From a checkpoint of a small transformer trained on Wikipedia: 8 heads of 64.
MLP neurons of a small language model. Each row is named by its layer, matrix (up: input weights; down: output weights) and neuron, and shows model dimensions 341-511. Each number is 500 + 40 x the weight over its row's rms, rounded and kept within 0 to 999. Numbers have three digits each.
After each neuron's rows is what it responds to, as a language model described it from the Wikipedia text at the highest values.

L5.up330:547541556540564441524482472536455473466458494499537555461469432441491494549505425491551539594466477409534500570459503535523523510514481453498466447478475528595519536521461463469510530586546519493488470476551458414495478437478551412486497492524522482558472505563436450523499501518427480481515530478486422457519553529519454499543517400444500508516524432609473608465497457578469478510452522471501496500607544466505511469477476388431549521412525413484556478509497566553507455573447558490469414463508496474539520467485
L5.down330:472490419455431550538532489531552526480489468525545453483452533501469526489569519492473528544454439581433489452574486456535470477505440550433527468506493479454471486507505561476491462466469570561512519539440525526500568547539487604535502529482551465507490477566505594500466491525470490466467518493529535516486464507452581497495530517408500544552472554441476495485521513522515511421501491535454572489488524473542475455494622451577525483521506535467456494413475482528440439489632448495525528536515510481493464518528
Description: Bare verbs, often activity words, right after infinitival "to" or a modal such as can or must, e.g. to win, to hunt, can also.

L5.up1201:520529551585529509554527496506481474554522561476546521480546492478540485462529569445479451452525515451517428515450518482430500559553507485565425551470505515536493488449485486511548503562498528485593471505515508492515571489430527462458453453501520443549506575532483511453518467438540494590461527501497517515527508502497563465500479494559483442527479528510516451454448528543469470561467520559542524559440510532468427546527527518411504474520493521526590451445507500475520499575502527512560512568547462567512531505503
L5.down1201:493418479436498460539526538511535539507493466537488529510518543529500486471496478512519465502495487488459472526475560485499575490528548523522512539452440443489532501475537551447502528449514493543527486469491475439439547478504541543453522523510568556471498445529567559526524518462495540530543530532440491512462561439406466468505457530505508528460483551494452472472527527446483458463487517467502481491466650469477430561554543534555493507545501467469506599459462496461495518493439473451543540471543589475518591456480
Description: Word-initial pieces of the second or later word in multiword names and titles, e.g. Pep Band, Cuprom Abrud, Florenz Regalado, Supreme Court.

L10.up1390:472544511500449486619485512473482531515512519540507468501509575505615523544526449594549451462472529485539485567443416503513585443498448491452496483518483449487506471493496428516511461477535540508525533534538442495576478516487505472549527563548526399471485481544572417483485445557466532495444509512530449438542538510452509456489467608501500526534500504433527555461546492577538502501437509474480440509531501506478513487482486496502452516442481545500453431496554448483491442475551579495452445568495480456471505511468
L10.down1390:545480491495470483475537476422455484542471556484546543419565490453473490537419517470521482468479511469464510516466498510451469553500567483570479487516475546497494547462514522508447515519518542543511559474494493507438517463518497471533483454499419517580520458457485539470548561475540529505506495463463546556336489490473473524560504481470498560528502550534473499574522511469475448488524543485449496516470506533513471515510478496490556515541487438389483549485478612489501537584472458487505542528546609483569568514491
Description: Bare infinitive verbs right after to, can or would, such as interact, translate, treat; more weakly, middle pieces of split names (War-ped, Szcz-ec-in).

L10.up1301:510491504531455455532495537501499491591525499574512549551504466419586555450473463515484497506536507502561553589486491481452485491530503514536466503494511485476478525495501646473490550562541471499518495524481490516422518501520523418453494537484491529612509570562498539460566513551502448461485471522510496447534502476480427431496491512449502522480547443533527515487531514564494540515504493507556513522423444440547478468510480483487513471507523499500483502486460516489584438499564560449499517460501495511446503548407
L10.down1301:505496532573485531522500511439457518468453477539468422387604511544471526496523530477492497442500503466528518600504518487455447485478605519515506512526569520556496540508439541572482494558476461467543477508467553473426519510530555531508459478487540463621467597595523448480540543513490504547497588517582562510447460458548433537465521460532493398512546486488421515520515525562532542521482522529490567430438503517553525420514485524491385517486505549461556538512463539439528537490500487555518563504498554534501534491570
Description: Fires on short opening pieces of a split word, often p, pl, br, f, sp, as in p|lies, br|illiant, pl|edging, f|rustrating, in varied text.

L2.up1334:497542459582509503531434483580500518531509462491477437460533519485497561506489585490487438509496508465502504498469518563504455513488487510616530457505496480513447514487431486599558520515502445527547458498537557464500503453490460468463520484516411587526518499526445517553427566527498517568552543468475459457473474525478448508503461509515499508523452509459475473532497519512526559468600484504444466507541500477554481470526605506563447515471554556491481495528479555506522482500563517551457451450527485511451432544542
L2.down1334:514503501444544478502503540507492426482478466469559513472469498538491504485529511566578564413483497563496537462485515561494537454520449529491515451462457531461523524403509532521473475537559541441501434480458534524519555500516538461482509488458505496575514544472463525497538520403485529520479508495442528406475552431539527440502511483475449499436500491488400519502515512442505491622505545507576489503443561522489548481425471505496531464495503449532506522506486433436491498484462475490515544501532476486451585442421
Description: Opening or middle sub-word pieces of words split into several tokens, often names or foreign terms, such as Sc(ruton), Sal(zburg), comp(are).